{"hidden_size": 256, "num_key_value_heads": 4, "intermediate_size": 704, "attn_scale": 0.125, "init_std_o": 0.0215, "init_std_down": 0.0183, "beta1": 0.95, "schedule": "wsd", "final_lr_fraction": 0.0, "batch_tokens": 131072, "train_tokens": 708000000}
MLP neurons of a small language model. Each row is named by its layer, matrix (gate and up: input weights) and neuron, and shows model dimensions 64-127. Each number is 200 + 30 x the weight over its row's rms, rounded and kept within 0 to 999. A neuron's up and down rows have the sign that makes its largest values positive.
After each neuron's rows, "fires in" lists the words (lower case) most often at its 100 highest values on Wikipedia text that the model never trained on.

L13.gate324,162,179,204,214,195,241,170,246,227,187,179,211,158,214,223,189,172,188,198,166,276,181,155,223,178,168,161,197,216,203,240,137,188,195,162,193,184,209,209,249,267,223,203,126,192,116,202,159,157,180,220,198,188,204,206,192,180,159,231,224,160,238,199,171
L13.up324,203,180,200,196,201,191,173,204,223,174,183,187,121,166,205,153,197,177,243,218,226,211,233,222,216,189,183,219,193,206,163,246,156,168,209,114,249,186,188,196,217,227,193,210,235,141,193,152,242,179,215,215,187,175,171,143,226,204,211,210,259,164,209,197
fires in: "is", "was", "as", "been"

L6.gate27,233,235,225,220,173,221,189,144,225,196,245,186,180,222,212,187,222,225,184,206,279,220,153,209,213,141,159,169,210,210,186,164,200,165,204,206,216,185,254,208,223,204,173,208,184,153,244,192,223,185,224,224,172,196,219,202,136,162,206,250,178,251,181,191
L6.up27,217,171,208,224,183,207,215,236,164,200,177,217,252,198,207,154,185,182,243,207,177,197,177,200,165,157,156,175,205,166,210,161,174,137,254,164,166,197,178,209,223,208,211,231,204,193,160,195,226,201,163,178,199,221,249,203,200,174,238,263,182,194,199,195
fires in: "as", "in", "served", "was", "on", "him"

L8.gate105,229,243,198,263,195,223,136,181,179,191,211,168,186,170,242,160,206,208,160,212,154,199,198,199,196,201,203,178,189,207,139,177,191,162,207,177,238,233,167,240,166,215,214,236,251,125,242,129,170,214,218,177,210,233,214,252,168,208,160,178,175,219,162,204
L8.up105,242,200,182,204,193,276,191,150,115,230,198,191,240,188,194,217,173,183,208,159,235,209,227,228,250,220,250,220,182,218,206,193,242,173,211,162,228,171,189,200,158,254,198,188,264,210,231,217,226,204,244,198,229,157,229,164,189,225,224,206,223,187,187,170
fires in: "in", "on", "off", "inscription"

L11.gate259,195,192,144,251,212,212,224,189,236,184,202,218,197,254,199,209,201,187,193,192,259,194,190,298,238,226,219,189,179,202,236,217,261,163,198,207,183,149,203,222,228,210,198,182,199,235,265,236,144,214,232,204,187,231,167,142,196,234,155,204,196,221,203,155
L11.up259,171,155,212,206,171,232,182,232,175,205,196,207,184,159,210,227,174,153,236,201,189,186,170,190,248,204,191,222,239,176,244,191,135,144,267,234,173,186,219,241,227,232,194,249,231,195,185,209,210,106,153,140,193,221,195,216,207,181,210,181,174,196,232,246
fires in: "the", "united", "of"

L7.gate499,220,181,167,202,169,232,200,207,267,208,203,215,157,170,202,215,217,187,137,211,182,161,204,196,234,242,206,241,179,199,235,244,255,236,164,193,230,174,199,293,212,147,256,210,183,181,178,190,210,196,191,161,231,160,167,218,208,246,206,147,181,213,207,218
L7.up499,192,225,198,152,152,211,246,175,183,180,197,144,204,165,193,177,215,207,243,191,203,158,243,188,200,163,124,183,209,204,202,176,225,198,189,152,210,249,187,205,191,224,126,229,205,187,161,184,179,237,226,159,220,182,218,182,138,171,223,179,204,203,198,205
fires in: "and", "as"

L6.gate221,139,182,251,198,207,247,233,173,209,234,181,251,206,184,213,222,173,155,196,132,207,210,233,219,202,226,188,189,166,222,231,205,228,200,240,199,160,178,150,200,182,202,215,197,153,208,218,188,217,193,214,234,214,211,189,221,210,201,189,215,170,212,217,252
L6.up221,191,200,187,187,129,245,229,163,220,188,213,154,170,200,228,181,245,199,136,259,177,197,171,197,149,148,167,188,216,222,190,209,224,254,242,205,274,213,186,184,182,217,176,171,191,144,182,236,261,185,197,169,174,196,198,244,200,180,256,194,196,199,196,238
fires in: "by", "of", "is", "with", "announced", "meet"

L2.gate258,225,248,181,186,251,222,207,162,208,199,215,181,185,217,228,203,267,241,176,120,170,199,183,194,200,134,154,232,128,115,211,169,233,190,164,190,208,166,154,254,178,176,222,228,220,222,214,236,208,201,180,231,150,184,190,194,200,158,192,172,203,197,224,254
L2.up258,214,222,213,197,211,236,220,179,212,175,197,230,234,179,175,206,157,236,200,194,217,234,154,188,225,200,209,284,156,225,173,168,231,200,193,224,189,199,193,177,175,197,171,141,183,200,198,204,203,174,181,194,223,227,198,220,198,176,215,226,211,226,234,177
fires in: "of", "for"

L7.gate446,204,185,249,193,184,243,197,168,240,193,153,214,282,163,225,161,188,185,171,173,250,226,190,188,166,190,172,157,202,128,198,220,247,211,151,154,153,224,200,192,184,185,213,200,221,182,211,177,228,288,192,188,190,190,242,210,236,203,215,182,193,175,207,251
L7.up446,193,186,227,206,210,222,166,202,171,187,169,253,259,246,226,218,211,183,233,178,180,196,199,200,197,230,181,192,223,237,187,133,161,250,218,227,198,189,187,185,156,252,195,183,241,165,236,210,217,219,191,228,173,204,204,129,195,203,236,225,223,164,210,185
fires in: "after", "on", "about"

L8.gate0,188,126,235,159,184,168,195,192,242,204,257,139,220,222,187,149,217,163,208,169,218,236,227,237,184,176,232,188,159,119,188,211,237,212,163,212,207,207,160,152,180,239,131,189,175,184,231,221,177,173,178,220,233,205,244,235,221,224,229,238,209,247,214,191
L8.up0,154,163,247,205,195,215,178,214,176,215,228,162,194,246,204,201,171,218,110,195,226,226,254,199,267,236,175,198,234,202,209,184,186,208,205,191,163,138,190,148,210,209,203,225,219,194,166,210,195,159,193,187,205,198,186,238,201,222,189,229,191,173,190,248
fires in: "on"

L11.gate445,216,223,186,208,223,223,178,216,228,193,261,167,145,220,233,204,214,194,189,194,215,224,215,205,165,180,212,197,223,220,245,214,220,163,210,213,228,198,208,248,231,195,192,226,175,182,167,202,182,164,186,194,176,181,166,218,206,223,192,178,207,159,188,158
L11.up445,223,198,179,214,256,220,185,198,184,162,212,167,258,219,237,301,199,145,198,233,252,175,218,204,188,181,197,210,230,202,208,236,243,183,187,183,135,162,254,196,206,223,183,217,205,206,280,176,221,161,217,194,174,232,205,182,237,145,205,219,173,189,241,225
fires in: "the", "as", "vice"

L6.gate601,187,199,223,237,217,184,243,211,179,155,189,167,208,202,209,152,198,196,213,212,202,191,226,163,192,246,211,178,175,148,189,134,267,207,147,200,228,160,270,201,216,218,218,206,224,177,214,187,199,200,197,200,203,207,199,219,148,215,212,175,190,179,277,170
L6.up601,184,253,206,208,206,216,239,173,174,175,197,236,254,208,217,197,216,197,179,225,208,142,146,189,206,168,196,221,197,172,204,133,257,223,153,197,246,187,189,233,167,208,206,241,248,208,215,251,188,254,193,172,197,208,189,232,184,186,213,216,158,169,241,233
fires in: "of", "from", "in", "who", "that", "at"

L8.gate488,142,181,218,205,249,198,166,220,217,227,192,231,210,204,226,195,201,190,189,134,197,166,172,210,176,207,234,184,209,204,209,208,216,235,220,230,231,163,256,189,169,228,175,191,191,190,141,187,248,244,204,183,227,198,213,240,220,195,221,186,257,210,215,167
L8.up488,171,162,180,167,228,213,168,257,233,170,230,232,237,161,195,119,159,170,238,134,228,194,181,212,152,218,221,223,236,196,167,150,203,210,205,224,256,148,217,191,225,251,158,210,176,252,189,198,179,206,227,184,228,198,245,229,187,267,194,181,192,215,155,206
fires in: "to", "in", "on", "of"

L7.gate133,133,194,241,210,229,211,254,226,246,197,222,265,197,203,219,205,205,187,207,206,221,196,206,214,155,192,178,172,177,209,173,204,207,248,242,184,162,232,217,172,198,177,173,206,249,189,207,178,232,155,167,160,140,146,245,202,181,234,230,142,191,243,172,156
L7.up133,190,227,190,163,198,222,226,183,158,153,229,227,198,188,180,216,169,190,274,217,237,179,198,191,209,181,171,242,228,174,170,229,152,205,190,196,146,208,271,187,200,222,182,211,237,199,210,225,185,196,225,192,201,158,147,267,187,211,181,147,185,254,206,163
fires in: "would", "will", "to", "ll", "can"

L5.gate680,176,151,194,183,224,182,185,242,193,213,163,221,219,156,190,158,221,193,240,195,243,211,271,184,207,219,217,196,198,213,128,192,189,184,179,240,229,215,186,197,172,180,194,155,170,180,265,188,166,229,175,190,205,273,198,209,169,165,182,227,133,202,184,202
L5.up680,191,188,217,239,240,236,191,191,206,190,240,252,187,216,229,228,204,259,206,136,208,153,154,163,127,185,191,179,175,162,203,178,222,153,194,229,214,138,137,195,186,190,175,195,199,221,235,216,203,217,228,219,182,197,189,201,145,174,192,257,237,210,185,231
fires in: "that", "which", "whom", "what", "who"

L2.gate527,203,198,230,218,197,200,166,226,226,212,216,100,171,197,186,182,232,168,196,205,231,225,252,196,177,189,228,195,213,184,229,223,198,222,220,278,156,254,198,194,198,219,187,219,209,212,214,199,171,146,207,191,197,184,237,253,169,178,196,165,196,227,247,196
L2.up527,220,221,188,241,216,215,212,214,231,183,223,146,255,246,182,199,178,167,156,193,205,217,205,146,199,213,156,193,228,205,226,181,194,159,214,210,211,201,218,263,142,174,226,173,198,219,247,166,228,198,171,152,185,191,196,185,244,221,185,188,204,156,190,160
fires in: "called", "name", "as", "if", "title", "card"

L2.gate635,152,206,166,170,237,223,167,229,201,219,282,275,189,166,256,197,171,229,231,112,204,153,218,168,149,202,254,178,226,207,224,151,161,217,165,217,169,211,207,170,220,257,202,226,221,186,196,166,256,228,195,220,219,197,169,210,221,184,127,209,186,259,192,149
L2.up635,218,245,180,174,137,215,187,239,205,273,191,175,154,238,190,246,117,174,201,158,228,212,225,149,215,201,195,233,217,185,213,186,187,184,178,215,190,176,183,195,169,225,243,148,247,226,203,215,241,205,193,202,196,170,242,278,213,216,185,183,167,204,218,197
fires in: "would", "helped", "will", "could", "helping", "ll"

L5.gate571,227,211,198,189,239,222,246,208,158,240,207,223,183,195,193,210,183,232,251,189,216,145,210,205,257,203,190,222,208,282,177,181,186,161,194,236,178,203,188,149,214,204,257,210,140,185,169,171,260,161,176,206,220,203,188,212,174,192,149,255,179,260,209,233
L5.up571,228,277,194,140,222,172,175,174,236,192,201,203,151,185,218,173,161,189,182,144,221,171,229,210,194,233,200,199,182,212,224,208,198,224,209,235,266,146,183,197,149,208,165,169,137,199,263,212,202,210,198,200,182,232,195,195,197,174,174,222,149,205,213,202
fires in: "of", "for", "most", "quarter", "november", "quarterfinals"

L6.gate197,188,202,180,252,203,215,203,262,165,185,201,235,210,218,158,250,177,251,195,204,244,188,176,217,226,235,108,188,205,222,250,180,188,214,175,220,195,167,163,190,246,197,185,192,182,208,174,164,230,195,195,223,195,165,156,227,204,230,185,195,213,127,137,231
L6.up197,159,213,194,261,175,238,224,181,133,169,197,252,230,149,214,181,217,188,201,160,175,164,212,199,216,217,131,233,213,188,207,263,245,254,189,162,237,145,242,183,194,198,183,201,199,194,213,197,235,234,162,207,242,215,221,246,176,196,248,193,180,221,209,173
fires in: "to", "for"

L8.gate67,223,193,212,210,172,225,162,254,214,231,202,163,203,198,236,162,168,155,166,196,233,173,238,191,198,160,203,185,189,163,214,209,218,175,189,213,165,183,176,163,177,249,186,212,211,144,200,226,196,209,223,226,250,240,191,206,154,184,243,203,228,183,199,123
L8.up67,214,179,187,199,182,238,219,167,163,231,244,187,179,182,262,178,223,144,164,233,220,146,201,205,196,172,142,147,174,152,227,113,208,170,200,187,135,198,213,151,183,143,248,213,156,183,219,210,172,210,195,218,244,219,170,224,181,207,206,195,190,211,262,200
fires in: "of", "from", "at", "the", "merchant"

L6.gate179,149,216,199,158,146,199,173,200,194,209,217,195,271,255,231,132,257,169,267,158,215,190,182,188,121,133,229,217,248,202,247,171,243,209,176,202,233,165,173,186,214,234,152,188,179,132,213,184,216,214,234,205,199,190,210,207,262,241,184,201,174,226,195,183
L6.up179,155,157,204,199,229,244,224,125,233,213,183,203,185,206,173,199,241,201,181,181,202,192,148,198,187,192,234,207,199,204,228,131,207,191,216,170,201,181,184,150,194,190,217,188,191,176,247,171,235,206,194,185,214,175,193,198,205,200,237,198,155,198,286,228
fires in: "under", "by", "through", "of"

L6.gate136,205,182,225,155,204,261,219,162,195,212,184,200,185,231,146,177,183,140,203,171,178,196,214,215,247,109,222,168,167,162,206,148,198,185,120,208,166,243,213,198,215,213,118,236,210,190,205,135,183,283,208,197,216,236,233,198,197,157,178,214,163,213,239,226
L6.up136,171,154,214,250,173,202,207,232,156,187,166,222,218,194,198,179,200,221,215,187,168,192,124,226,170,192,225,181,158,117,216,209,161,167,172,218,216,172,267,184,180,196,189,196,168,177,201,225,168,174,216,218,167,202,191,268,206,199,228,135,185,192,229,231
fires in: "and", "at", "in", "on", "the", "he"

L2.gate161,232,133,179,183,202,170,195,235,221,189,200,209,252,230,211,183,234,169,156,212,186,185,216,218,137,172,204,192,156,237,187,213,185,178,207,215,221,184,220,202,195,161,195,178,200,230,250,157,146,241,193,168,168,186,170,195,181,199,225,190,234,188,217,177
L2.up161,260,198,215,134,205,283,190,195,158,208,174,214,164,189,205,256,168,247,158,229,185,187,174,205,171,172,170,222,232,230,170,153,194,227,171,225,181,180,158,211,222,170,234,127,207,205,202,162,211,179,199,181,144,188,198,226,195,204,204,192,188,219,217,198
fires in: "s", "a", "to"

L13.gate298,176,146,145,170,175,182,180,226,263,183,242,203,176,195,265,138,159,201,225,217,189,166,206,211,217,203,192,213,211,232,178,223,209,174,192,233,223,191,216,258,202,175,239,212,118,222,161,162,207,173,179,169,168,243,241,163,156,231,215,203,252,219,252,176
L13.up298,192,226,190,163,139,216,179,204,210,245,230,145,154,216,198,210,217,207,187,219,232,174,215,175,217,188,184,167,223,198,193,158,255,217,182,175,197,209,166,210,238,209,175,199,189,165,178,217,178,169,147,214,215,191,230,186,159,218,184,179,263,185,202,176
fires in: "new", "high", "middle", "north", "great", "old"

L5.gate162,175,168,176,222,214,239,210,154,201,240,180,210,216,175,179,209,219,234,214,142,181,186,180,187,187,219,166,251,192,198,220,161,175,214,205,235,166,223,210,159,256,268,152,130,188,208,203,181,162,187,169,173,173,217,235,234,217,279,191,180,163,208,264,232
L5.up162,217,233,203,236,143,247,202,199,191,249,180,231,254,194,236,170,227,209,204,261,203,176,212,225,174,222,206,236,208,159,198,151,256,190,179,175,204,264,179,193,225,291,184,175,159,163,223,234,178,189,220,177,172,176,180,186,186,167,239,120,165,225,213,195
fires in: "to", "of", "by"

L13.gate127,178,178,236,219,227,227,187,196,195,152,192,180,214,179,181,198,163,186,187,178,174,179,199,175,244,245,199,234,202,240,201,224,258,199,168,188,175,139,184,238,190,162,226,200,246,202,179,220,177,215,207,213,186,179,192,155,230,169,167,165,210,215,163,219
L13.up127,209,205,205,168,215,242,227,222,237,158,249,201,178,213,217,197,191,194,176,203,203,182,163,207,218,194,194,232,194,187,207,159,174,207,194,160,215,222,223,201,219,227,183,158,201,179,257,233,180,223,162,189,178,221,183,206,183,220,203,197,151,161,198,223
fires in: "with", "of", "for", "has", "in"

L7.gate226,228,230,177,222,210,209,218,222,191,166,253,210,170,201,220,198,213,236,201,170,161,149,185,230,240,182,174,161,240,239,195,196,244,183,241,212,171,194,255,177,184,214,224,225,220,148,241,199,247,223,160,255,206,208,207,236,232,196,187,216,189,181,195,256
L7.up226,122,156,228,179,194,182,198,184,155,266,212,241,199,183,134,230,241,104,243,191,203,224,172,240,248,223,194,199,227,224,207,207,201,241,221,174,227,164,178,214,224,197,202,247,197,217,174,179,222,241,174,210,188,176,214,221,197,197,189,112,204,234,224,191
fires in: "by", "to", "from", "with", "for", "at"

L13.gate541,218,220,194,204,213,195,194,179,210,181,183,194,186,201,242,223,197,233,230,186,150,139,198,157,178,128,184,184,234,254,236,213,273,227,199,210,152,194,234,225,193,234,220,165,257,169,244,208,243,200,200,201,205,169,221,191,173,208,217,192,237,200,233,200
L13.up541,198,200,220,172,225,253,213,119,223,181,110,156,196,203,209,227,210,154,225,197,168,138,175,229,193,166,159,162,173,217,235,169,210,264,221,236,222,165,221,199,188,260,171,186,190,210,195,264,207,188,215,143,231,184,245,201,219,162,228,217,247,193,190,223
fires in: "his", "their", "and", "the", "s", "her"

L11.gate612,165,168,201,193,199,201,203,201,192,195,205,253,206,153,174,187,179,217,185,185,200,192,177,194,185,222,146,208,227,219,169,182,225,159,230,138,191,190,235,184,237,178,160,258,202,183,223,223,201,197,186,226,157,182,186,187,142,125,239,113,206,182,233,161
L11.up612,247,187,207,214,139,183,235,198,273,259,207,205,152,230,165,192,177,242,225,236,238,191,186,178,178,191,196,165,182,220,213,204,218,217,205,170,204,191,163,173,220,237,216,223,253,208,204,185,201,219,180,173,215,198,166,229,203,208,193,178,203,255,172,172
fires in: "is", "was", "has", "also"

L8.gate48,162,212,206,157,165,246,174,221,203,196,180,221,194,195,197,207,204,219,216,200,214,191,198,223,204,203,179,210,189,174,178,252,173,152,270,193,175,208,213,196,162,216,207,204,194,184,175,201,183,197,218,195,135,213,186,193,223,193,179,199,215,266,225,165
L8.up48,196,219,202,150,167,199,181,217,177,209,240,238,275,217,218,218,222,173,212,197,182,192,202,192,207,206,156,188,202,178,188,191,213,178,207,188,245,197,201,220,249,166,221,158,200,250,205,192,155,224,196,218,218,213,175,198,243,168,264,204,170,184,214,136
fires in: "was", "were", "is", "generally", "also"

L4.gate292,173,230,216,241,219,245,216,212,191,215,165,187,244,143,233,221,183,199,176,190,189,206,224,169,193,241,201,154,233,181,191,209,234,197,219,221,198,191,215,173,201,209,228,254,206,208,159,207,260,211,159,205,171,191,190,208,210,174,188,185,196,209,201,197
L4.up292,177,188,263,175,246,190,180,253,181,239,173,158,182,207,191,214,245,187,254,210,182,184,219,157,234,229,212,162,199,249,260,235,196,230,202,196,163,194,231,177,231,203,221,165,184,214,167,207,219,216,202,188,189,142,179,126,168,188,198,220,204,186,255,201
fires in: "by", "to", "in", "with", "received"

L8.gate515,211,179,167,207,188,276,223,255,203,141,198,183,252,175,201,149,231,170,217,198,203,178,150,184,185,194,183,227,205,148,210,211,251,163,191,169,175,178,208,154,192,234,146,178,230,203,216,150,200,223,167,161,214,233,231,225,165,256,200,151,230,233,206,222
L8.up515,169,161,175,198,198,243,179,153,259,232,196,190,237,216,174,158,180,181,218,146,171,207,143,199,222,234,218,229,191,186,244,121,190,185,191,196,229,187,177,203,197,200,157,168,199,215,164,200,188,192,169,187,227,157,208,219,175,184,220,150,204,209,173,238
fires in: "for", "to", "in", "by", "of"

L4.gate526,205,177,128,181,248,146,233,194,199,130,219,196,191,231,215,182,144,258,201,195,147,233,237,182,210,163,227,187,196,221,229,200,243,224,189,219,190,231,217,210,234,227,158,171,202,169,261,164,160,229,226,204,191,176,217,208,202,209,168,162,181,171,284,156
L4.up526,209,126,189,206,200,203,183,225,172,182,147,153,215,240,129,219,178,136,194,171,180,157,199,237,227,206,210,212,176,198,217,233,171,212,168,187,226,198,172,183,235,204,211,246,202,132,183,191,199,156,216,186,123,227,219,177,188,215,239,189,245,249,161,171
fires in: "and", "barbara", "yards"

L6.gate120,216,185,202,194,190,230,204,236,183,229,218,237,207,171,238,170,214,207,200,182,210,172,184,203,205,221,196,159,214,222,220,176,201,218,192,218,237,187,199,171,246,206,240,207,184,239,130,220,191,186,258,164,265,140,221,253,145,245,211,185,183,215,190,197
L6.up120,190,278,227,193,176,223,184,198,232,243,178,152,157,252,177,183,208,147,232,190,272,218,146,184,256,190,160,191,213,185,211,178,234,162,162,213,187,193,252,217,209,200,219,225,183,211,215,186,204,192,202,231,198,184,197,261,177,185,196,215,213,161,186,168
fires in: "of", "for", "the"

L11.gate636,230,203,226,196,245,249,215,239,202,181,240,181,206,184,213,232,222,207,157,201,202,169,234,230,195,179,192,222,155,193,201,239,226,178,245,221,157,216,179,172,185,232,239,200,200,155,191,212,224,168,216,204,188,139,168,210,218,193,184,137,169,216,195,146
L11.up636,263,159,256,192,189,229,166,190,232,247,218,216,216,191,168,187,174,208,189,245,174,127,165,219,230,166,212,202,219,211,204,211,246,212,215,204,171,207,198,201,245,220,182,203,212,216,191,219,228,207,191,261,241,205,161,225,203,185,181,175,181,219,202,181
fires in: "is", "are", "this", "also"

L12.gate270,205,236,188,232,206,204,176,214,174,163,181,224,171,212,184,207,192,192,189,167,187,196,195,154,170,200,261,155,214,196,212,151,211,164,222,229,171,189,190,188,223,259,211,174,198,253,195,137,106,143,249,176,173,208,202,195,152,182,246,176,222,125,234,165
L12.up270,207,185,175,163,225,241,203,243,145,233,211,179,161,215,208,259,194,219,193,205,219,179,254,207,139,194,195,175,203,176,175,207,251,145,222,251,182,207,220,248,243,212,229,207,174,201,208,190,197,212,161,261,176,165,173,265,224,175,230,241,175,141,207,210
fires in: "his", "s", "charles"

L5.gate137,216,204,178,235,262,219,222,226,196,208,176,189,174,145,175,235,164,240,230,242,222,220,167,232,212,151,121,203,171,206,176,153,216,168,233,174,207,195,223,207,180,200,235,230,158,223,215,171,186,190,145,221,184,251,200,176,168,199,159,205,233,204,207,215
L5.up137,214,167,182,133,193,189,232,214,166,162,310,186,197,226,210,173,180,171,258,214,171,182,212,290,156,193,197,199,185,193,209,206,218,193,159,174,181,234,262,195,192,181,195,189,155,205,237,204,247,258,209,187,133,210,194,164,154,233,272,212,212,161,181,243
fires in: "first", "sixth", "only", "third", "one"

L13.gate482,213,115,206,174,194,223,247,158,141,210,202,274,194,194,154,197,185,222,174,214,194,205,185,123,228,192,211,193,192,179,163,225,262,243,143,162,212,175,211,244,214,205,185,132,190,190,186,238,177,163,244,186,222,191,237,190,185,185,166,204,236,220,215,211
L13.up482,181,170,191,216,232,216,229,178,190,238,231,119,188,236,212,227,205,200,188,224,225,180,177,198,112,204,224,173,211,232,167,173,235,192,179,185,219,147,192,142,261,205,212,177,201,196,195,208,198,186,151,145,193,189,222,204,148,202,192,206,223,182,218,171
fires in: "the", "in", "of", "early", "an"

L7.gate275,243,230,178,175,210,240,273,238,190,195,183,240,249,169,201,236,217,212,201,157,194,224,205,215,189,213,168,168,152,199,202,155,243,168,179,190,118,177,216,214,191,237,207,201,149,225,215,168,206,212,195,203,205,165,237,232,236,219,238,196,189,176,181,208
L7.up275,236,192,208,181,149,201,196,185,204,212,191,199,184,207,158,222,223,211,169,131,159,207,189,207,227,246,260,244,176,171,236,214,195,247,186,185,216,160,171,214,136,191,187,181,187,209,223,184,139,231,201,190,229,162,208,219,251,193,172,165,169,238,228,193
fires in: "to", "for", "of", "from", "by", "with"

L11.gate239,221,219,292,194,196,203,206,239,219,206,198,188,144,187,169,216,194,121,192,221,162,220,303,196,188,157,163,175,183,195,211,229,219,145,174,230,156,189,179,224,217,194,220,207,215,138,183,168,205,221,196,231,196,182,131,186,219,181,179,194,200,190,147,196
L11.up239,163,214,261,215,188,189,225,181,198,191,253,226,220,173,206,246,190,197,205,180,166,200,292,222,190,210,201,200,232,205,241,186,224,203,147,197,194,233,204,191,180,179,167,198,216,197,228,203,201,166,188,193,282,153,150,211,235,223,151,228,164,188,196,169
fires in: "of", "for", "from", "to", "on"

L8.gate525,256,158,225,260,272,201,187,210,201,159,213,221,209,211,259,188,160,143,203,172,187,244,213,211,214,174,209,239,198,163,201,184,217,213,167,211,208,230,238,168,220,182,167,219,191,147,224,211,197,194,226,208,178,235,186,243,156,243,198,199,181,209,230,221
L8.up525,218,209,176,213,200,231,186,138,148,181,236,239,178,250,202,131,220,181,193,203,138,209,205,229,177,197,160,209,221,170,203,261,178,162,204,176,210,168,239,173,191,204,206,150,247,184,189,258,198,182,166,208,189,240,173,216,201,220,184,202,154,172,162,205
fires in: "on", "online", "figure"

L6.gate251,208,210,218,224,245,229,157,213,168,207,215,184,230,220,186,141,214,204,187,206,224,196,229,165,188,187,251,159,209,171,164,221,236,145,147,159,172,182,179,254,179,222,214,200,239,183,263,209,215,197,172,207,264,212,204,200,176,235,238,221,194,186,267,230
L6.up251,194,136,228,222,195,224,212,203,230,266,175,251,250,181,215,176,170,178,189,163,240,199,171,203,172,246,213,183,162,180,183,216,149,188,206,210,250,147,236,183,194,189,263,176,263,211,173,223,208,198,161,147,193,189,167,219,200,192,162,203,155,194,201,222
fires in: "of", "to", "in", "for", "on"

L4.gate258,176,225,216,181,197,207,274,153,160,181,270,134,130,202,210,196,188,152,194,223,211,194,216,219,187,170,217,224,224,219,199,182,203,236,203,215,247,143,184,189,231,244,213,196,170,155,274,218,229,179,183,203,210,179,225,212,239,204,196,188,247,284,204,181
L4.up258,154,211,216,200,202,222,213,154,216,203,170,224,203,121,207,152,164,180,238,201,192,197,137,192,179,233,184,219,195,221,164,167,213,178,154,169,240,167,211,218,131,182,261,186,233,171,199,200,152,190,150,233,173,203,172,219,189,238,190,206,128,160,228,195
fires in: "of", "family", "company", "government", "which"

L7.gate656,195,209,216,170,156,174,194,243,181,215,265,172,189,207,219,196,158,133,179,204,204,203,202,171,212,174,170,194,246,148,232,208,230,110,259,202,169,171,224,178,182,182,237,199,164,161,174,229,165,140,240,221,245,221,169,249,151,195,256,221,192,236,200,217
L7.up656,152,207,192,234,211,178,155,200,207,178,173,181,158,186,211,194,243,200,233,219,229,202,156,241,194,144,155,174,184,198,188,191,217,140,217,192,216,177,237,203,234,185,156,147,227,225,195,232,178,162,219,192,238,190,245,200,166,250,204,206,157,205,224,180
fires in: "in", "as", "and", "vice", "of"

L2.gate101,163,220,187,140,219,167,190,172,156,215,203,200,217,200,163,201,192,211,206,226,163,171,156,181,231,205,219,193,212,217,157,202,209,157,177,183,191,194,207,216,187,164,222,105,223,207,189,204,179,208,159,164,181,170,192,182,223,217,237,231,150,240,162,168
L2.up101,159,237,208,208,229,164,183,167,200,266,201,216,189,186,194,185,226,275,222,197,218,181,191,167,181,176,193,248,164,151,114,187,255,150,214,217,214,256,215,257,170,219,208,262,214,220,215,229,232,198,228,293,171,165,227,213,193,165,216,188,192,214,199,194
fires in: "that", "which", "who"

L5.gate504,241,182,241,229,166,154,221,189,201,219,230,222,168,218,158,233,191,206,224,202,157,208,247,201,315,217,199,188,223,246,150,219,217,195,178,212,200,238,243,236,228,103,197,244,214,184,228,269,177,208,200,163,190,213,189,233,176,166,240,181,229,228,185,160
L5.up504,158,172,203,167,190,157,180,203,213,197,121,160,227,182,163,166,198,216,211,191,196,201,245,178,226,168,225,128,209,158,207,229,210,196,203,189,192,229,208,198,258,185,221,183,161,221,234,170,178,262,227,213,208,189,208,215,210,170,179,167,202,196,226,174
fires in: "of", "as", "since", "through", "than", "and"